Weights of a small transformer language model: 144M tokens, 8814 steps.
MLP neurons of a small language model. Each row is named by its layer, matrix (gate and up: input weights; down: output weights) and neuron, and shows model dimensions 128-223. Each number is 200 + 30 x the weight over its row's rms, rounded and kept within 0 to 999. A neuron's up and down rows have the sign that makes its largest values positive.
Before each neuron's rows, "fires before" lists the tokens most often just after its 100 highest values on Wikipedia text that the model never trained on; "fires after" lists the tokens most often just before its 100 highest values on Wikipedia text that the model never trained on.

fires before: "r", "u", "s", "ur", "ed"
fires after: "ul", " A", "le", "e"
L6.gate402,144,197,183,216,253,164,186,175,241,227,168,193,167,221,211,191,162,235,211,199,220,155,220,243,202,138,220,215,190,217,277,183,202,174,200,241,211,197,172,185,197,175,214,180,179,127,157,214,225,177,164,187,173,172,203,208,193,219,199,157,160,143,208,194,161,250,220,176,145,225,193,186,228,180,248,136,270,219,207,218,207,259,174,228,201,223,166,205,152,199,227,201,158,210,242,211
L6.up402,142,249,172,225,222,224,184,185,225,158,162,192,223,239,210,209,179,191,241,224,179,207,175,277,189,184,172,254,185,204,214,193,259,277,193,228,198,191,202,158,211,155,235,158,160,131,154,169,194,248,220,223,203,258,194,250,213,180,171,199,220,234,159,180,191,244,228,226,196,223,205,242,215,231,185,173,178,243,212,165,197,205,222,231,236,273,198,209,198,214,181,171,253,202,191,203
L6.down402,183,194,201,209,196,186,155,190,212,201,226,157,179,145,201,203,198,205,235,217,182,224,200,153,227,136,213,230,207,196,184,203,243,187,247,225,220,201,183,123,239,223,233,161,206,186,191,199,266,200,227,239,164,254,216,186,289,154,169,191,216,203,185,180,189,159,164,166,143,200,173,181,175,238,183,210,193,163,230,197,175,232,172,192,243,198,211,193,174,169,209,205,241,207,254,216

fires before: ";", " |", "2", "–", "9", "0"
fires after: ";", "N", " |", " W", "S", "t"
L3.gate429,227,190,227,232,179,136,148,220,204,215,226,213,213,186,149,248,169,114,163,237,222,181,169,202,177,168,160,160,200,174,166,172,183,220,211,185,152,152,148,262,179,241,179,224,161,215,208,234,204,203,253,187,155,186,251,217,194,241,242,221,168,227,171,171,182,274,208,163,190,214,192,226,201,179,225,207,124,168,256,207,173,155,153,230,207,186,241,193,164,202,189,200,244,236,167,241
L3.up429,211,231,222,242,211,163,160,231,214,170,223,203,207,196,165,236,204,134,165,247,237,186,150,241,198,175,184,166,213,210,169,202,159,206,239,199,191,147,181,196,186,213,182,228,164,214,227,230,163,231,226,198,185,179,224,208,223,226,267,203,221,259,170,158,202,261,235,220,199,236,171,212,213,174,197,194,133,198,261,185,193,155,101,230,155,138,209,178,144,174,188,166,248,215,181,244
L3.down429,230,162,213,135,170,192,240,227,216,249,199,233,173,194,243,185,190,199,200,198,181,227,174,184,252,205,223,233,241,206,215,309,238,225,205,181,258,218,223,178,268,193,188,229,171,214,205,196,220,237,210,182,191,189,203,174,221,271,205,192,182,225,211,191,210,188,178,170,194,189,200,141,190,222,223,240,238,142,191,152,232,233,224,206,214,204,200,231,185,247,164,178,203,223,224,204

fires before: "l", "is", "id", "ine", "er"
fires after: "n", " d", " D", "d", "en"
L8.gate376,170,181,191,193,215,200,210,190,166,189,212,201,222,222,218,203,207,197,148,217,185,178,219,202,219,202,237,239,228,180,196,139,175,133,150,233,228,162,174,270,196,190,250,248,200,214,183,201,164,218,206,155,180,179,165,183,202,189,172,193,212,194,248,225,188,173,166,208,135,193,232,188,189,240,224,233,201,186,174,182,259,199,195,179,224,214,215,141,229,197,238,231,160,180,207,194
L8.up376,172,205,217,154,268,252,154,214,216,208,231,154,230,181,185,188,139,198,181,165,172,228,156,222,162,206,198,199,160,204,222,217,227,226,227,202,203,244,166,173,181,201,178,178,159,213,216,216,214,224,201,183,214,254,238,204,185,213,158,148,169,239,186,227,207,212,245,201,192,184,230,245,183,160,213,203,198,200,145,205,222,180,170,247,153,230,181,177,180,183,229,222,225,167,170,186
L8.down376,177,199,240,209,216,172,170,236,136,174,206,150,237,210,181,181,263,196,184,192,196,252,228,195,210,178,203,210,238,210,172,215,181,169,160,176,210,209,212,269,165,198,239,155,148,217,264,204,233,202,221,211,206,219,225,215,173,157,208,186,153,234,215,148,212,255,95,207,213,208,201,234,204,210,185,203,217,169,199,185,227,171,183,208,192,220,250,186,217,226,233,206,201,213,202,197

fires before: " |", ";", ".", "s", ":"
fires after: " |", ";", "s"
L3.gate290,134,153,210,198,203,225,183,192,191,201,192,232,172,193,176,204,219,172,197,203,211,165,234,224,186,199,178,207,185,259,241,171,182,186,189,210,223,170,201,269,190,274,267,194,129,197,201,228,152,186,211,203,157,196,177,199,174,203,214,239,216,209,238,161,209,193,175,141,161,153,197,196,198,246,196,218,176,180,232,222,208,185,151,218,266,206,249,188,179,218,266,214,221,119,204,168
L3.up290,219,170,177,182,203,212,192,236,189,194,232,227,195,195,146,202,202,205,201,211,191,202,240,233,200,192,185,270,147,213,199,206,174,227,221,216,193,199,196,237,178,229,202,243,104,196,210,134,205,169,213,180,153,210,147,186,135,206,191,203,202,235,167,179,186,193,167,240,207,183,177,228,186,213,215,222,174,208,220,228,215,190,178,242,279,228,243,127,186,220,246,220,199,179,201,187
L3.down290,277,211,190,204,188,166,216,247,185,254,216,202,193,199,211,213,184,178,178,221,207,238,203,241,212,179,203,228,206,196,193,220,176,227,222,220,210,90,162,191,200,178,169,210,176,197,226,191,241,180,248,175,193,220,185,224,211,164,187,222,222,232,180,208,216,124,182,187,226,180,231,177,169,226,222,168,198,167,218,217,154,242,200,212,186,231,163,221,163,216,174,120,242,226,181,190

fires before: "6", "5", "4", "7", "{"
fires after: "0", "|", "–", "-", "m"
L9.gate338,180,165,243,164,207,202,232,196,242,219,192,210,220,198,174,172,149,190,205,173,223,153,148,197,132,179,162,166,193,176,235,176,142,147,199,222,231,197,246,254,165,252,179,189,206,145,123,208,178,192,203,167,176,209,152,220,229,204,243,181,181,172,236,179,209,222,193,173,204,176,216,189,147,191,122,189,197,153,234,177,192,197,220,268,196,185,223,227,219,204,204,205,214,224,203,206
L9.up338,151,237,212,171,145,173,220,201,226,213,237,222,211,159,183,201,217,237,208,240,204,195,214,171,206,141,204,249,196,197,165,187,197,158,150,245,253,166,231,221,243,197,201,155,209,211,183,183,203,169,209,232,185,214,212,147,233,228,221,205,233,240,188,195,192,207,200,187,213,242,197,204,212,186,195,228,176,201,183,232,187,225,236,197,205,218,219,182,150,181,231,208,217,244,216,133
L9.down338,241,209,205,209,166,243,196,164,202,180,234,206,218,206,216,213,242,181,160,204,192,189,182,186,170,212,193,172,152,193,211,172,237,177,191,192,229,223,205,234,155,200,165,185,231,150,221,217,200,252,236,191,191,230,218,167,194,172,204,142,208,231,220,202,154,200,190,218,213,199,184,147,156,199,190,206,175,266,228,198,158,181,220,196,166,203,241,170,212,211,203,215,230,190,182,184

fires before: "op", "ig", "c", "ak"
fires after: " d", " p", " P", "-", " c", "P"
L3.gate390,217,161,205,223,201,208,248,191,177,203,177,194,225,202,256,228,229,223,253,212,209,165,139,209,232,184,225,163,211,251,229,174,222,169,239,210,241,214,179,197,189,241,155,221,216,135,187,213,167,207,239,153,245,205,180,261,161,164,221,206,232,181,275,180,167,183,161,208,203,243,266,185,183,251,215,205,256,163,195,190,167,164,202,197,208,214,145,226,169,218,187,163,211,189,225,219
L3.up390,196,185,199,198,209,228,231,166,235,156,208,187,184,246,255,224,228,209,214,243,212,210,126,177,220,163,227,166,189,225,203,172,199,234,213,160,237,211,241,165,175,171,192,165,243,136,200,212,171,230,162,145,224,248,181,215,222,164,241,254,206,243,173,148,207,236,183,210,234,169,239,222,201,261,197,207,234,209,247,215,253,203,227,209,266,192,201,228,245,221,182,195,255,179,199,180
L3.down390,226,172,207,218,200,227,220,144,186,159,201,213,139,191,195,238,204,198,133,184,218,190,231,185,184,184,157,173,169,227,252,210,197,218,168,140,225,270,222,224,273,225,169,188,238,234,175,189,156,189,181,222,227,246,163,217,190,215,192,187,163,185,240,198,109,208,234,190,208,219,238,160,253,216,176,225,227,203,217,206,193,139,125,180,148,217,178,140,135,185,195,202,171,229,235,218

fires before: "8", "0", "7", "6", "9", "00"
fires after: "\n", "|", " 1", "–", " S"
L3.gate227,135,169,263,166,219,165,181,257,211,172,196,214,177,206,197,179,181,202,155,164,149,143,236,158,149,197,235,241,236,215,218,194,212,184,131,157,213,211,200,178,209,229,176,193,211,190,180,194,216,198,234,240,153,157,150,223,243,200,226,210,174,201,232,148,175,236,210,177,185,164,216,191,227,190,198,240,195,162,138,217,230,191,182,166,249,190,231,195,202,231,183,249,188,191,179,192
L3.up227,143,172,219,188,225,182,160,217,182,175,190,235,214,161,173,195,158,184,179,168,190,161,220,210,214,211,228,252,167,191,184,167,189,258,166,174,193,198,223,219,187,199,206,218,150,192,180,202,225,209,217,168,180,174,216,163,195,240,200,170,213,220,187,217,173,224,196,137,197,186,175,193,176,189,174,291,200,198,137,247,227,156,207,241,184,231,168,183,185,210,248,215,181,236,216,197
L3.down227,168,181,214,213,180,212,167,195,223,158,262,197,176,220,223,213,251,228,198,184,188,237,167,194,269,204,202,181,209,230,183,160,180,164,237,248,245,275,165,196,174,181,195,182,210,183,210,226,228,164,168,186,185,197,218,236,190,210,180,165,228,187,222,195,178,193,156,180,246,192,225,121,134,185,187,230,201,200,170,201,197,168,238,169,198,175,195,176,233,234,233,184,198,254,183,167

fires before: "l", "id", " 1", "re", " 3", "is"
fires after: " in", " d", "\n", " D"
L11.gate482,203,154,206,172,204,204,244,201,216,180,221,196,231,239,248,176,187,174,178,197,206,210,235,176,195,214,231,143,236,236,169,185,164,185,181,248,162,196,199,248,206,161,196,156,180,211,180,246,153,203,245,244,183,204,177,201,163,160,141,187,168,175,222,218,194,204,213,194,151,215,238,215,194,253,188,265,230,218,157,242,180,188,186,212,213,246,209,201,159,209,219,191,179,234,230,132
L11.up482,123,213,176,218,162,219,205,189,163,250,181,206,214,181,216,191,233,187,267,194,191,191,183,157,180,191,228,208,210,259,219,157,139,196,254,204,237,182,220,208,203,161,188,157,182,215,166,204,146,228,203,160,186,219,179,211,203,148,215,235,165,199,180,193,179,159,252,220,184,186,273,198,170,205,179,148,210,206,207,224,179,211,208,248,245,269,138,185,187,207,174,210,183,196,186,187
L11.down482,218,184,158,238,226,151,229,224,166,196,218,215,209,174,195,200,197,170,122,175,217,262,161,168,228,164,203,216,159,190,205,219,178,220,171,214,202,166,246,138,212,172,179,137,196,236,215,198,226,296,183,171,242,193,198,189,204,156,187,251,213,180,115,220,213,233,159,144,191,223,215,213,217,198,183,234,174,158,204,215,196,167,189,192,233,217,229,183,205,225,238,191,164,249,154,203

fires before: "ig", "c", "p", "iv", "on", "ul"
fires after: " r", " d", " in", " p", " D"
L8.gate471,190,156,192,180,215,214,203,209,225,165,162,195,182,237,222,244,181,216,191,165,170,178,201,204,195,178,223,156,227,152,176,200,261,188,215,175,238,197,221,246,225,185,226,185,209,224,230,258,158,192,224,191,193,241,218,202,172,218,253,243,233,188,248,179,201,217,157,192,154,212,173,252,202,215,203,218,193,236,172,252,200,164,201,147,235,228,143,200,206,226,202,210,158,223,198,165
L8.up471,197,191,149,250,185,179,215,202,216,196,234,201,145,268,219,231,194,201,165,191,181,217,192,204,175,168,232,112,178,164,209,198,216,166,207,135,163,223,180,213,167,222,185,127,169,200,261,205,231,163,188,196,176,223,153,255,164,205,191,255,191,224,260,231,215,210,189,159,184,206,156,219,205,178,221,170,194,232,192,243,218,179,202,231,253,218,254,208,236,220,164,172,163,179,190,198
L8.down471,211,200,161,217,254,210,240,188,181,219,228,242,208,186,268,170,226,264,158,185,171,225,203,288,163,215,200,230,194,170,210,160,172,243,214,173,192,196,191,246,205,182,186,226,214,251,209,155,211,133,195,224,197,275,191,188,187,205,216,164,186,230,222,179,193,204,206,201,213,181,160,212,174,203,203,188,216,179,202,149,186,241,191,229,178,294,200,199,174,214,147,218,238,147,197,206

fires before: "ur", "u", "ion", "s", "ain", "iv"
fires after: "p", "ul", "r", "ap", "v", "ic"
L9.gate103,219,216,185,185,180,169,179,212,260,161,202,185,227,246,239,229,167,237,181,171,204,222,191,205,183,224,233,213,212,226,238,206,174,158,186,180,199,222,174,189,158,198,152,183,242,142,155,199,215,239,257,266,172,173,174,178,213,212,178,178,209,142,225,184,165,219,174,144,158,207,245,198,160,161,130,147,226,194,203,201,240,199,165,207,211,179,205,250,180,204,197,214,219,153,230,198
L9.up103,211,232,165,208,199,171,219,193,178,178,232,217,255,209,220,178,203,226,191,251,171,170,178,180,132,176,203,144,225,251,195,168,172,180,223,250,169,185,210,178,233,190,213,208,184,162,229,177,177,202,214,232,197,232,190,224,241,164,167,188,200,182,251,192,193,234,167,133,203,247,215,221,185,198,229,163,207,246,209,166,197,239,176,217,210,217,203,160,206,209,147,188,159,228,176,184
L9.down103,138,194,147,223,186,220,168,193,170,189,184,223,211,137,202,261,227,178,171,176,189,259,194,224,171,161,263,244,166,237,233,164,254,241,171,141,182,233,210,149,144,169,195,140,205,190,189,190,184,193,184,192,184,178,193,183,152,203,181,188,190,173,230,123,187,170,221,198,178,226,218,223,163,151,191,168,182,210,215,174,174,210,177,222,207,220,185,245,191,228,266,206,207,184,164,192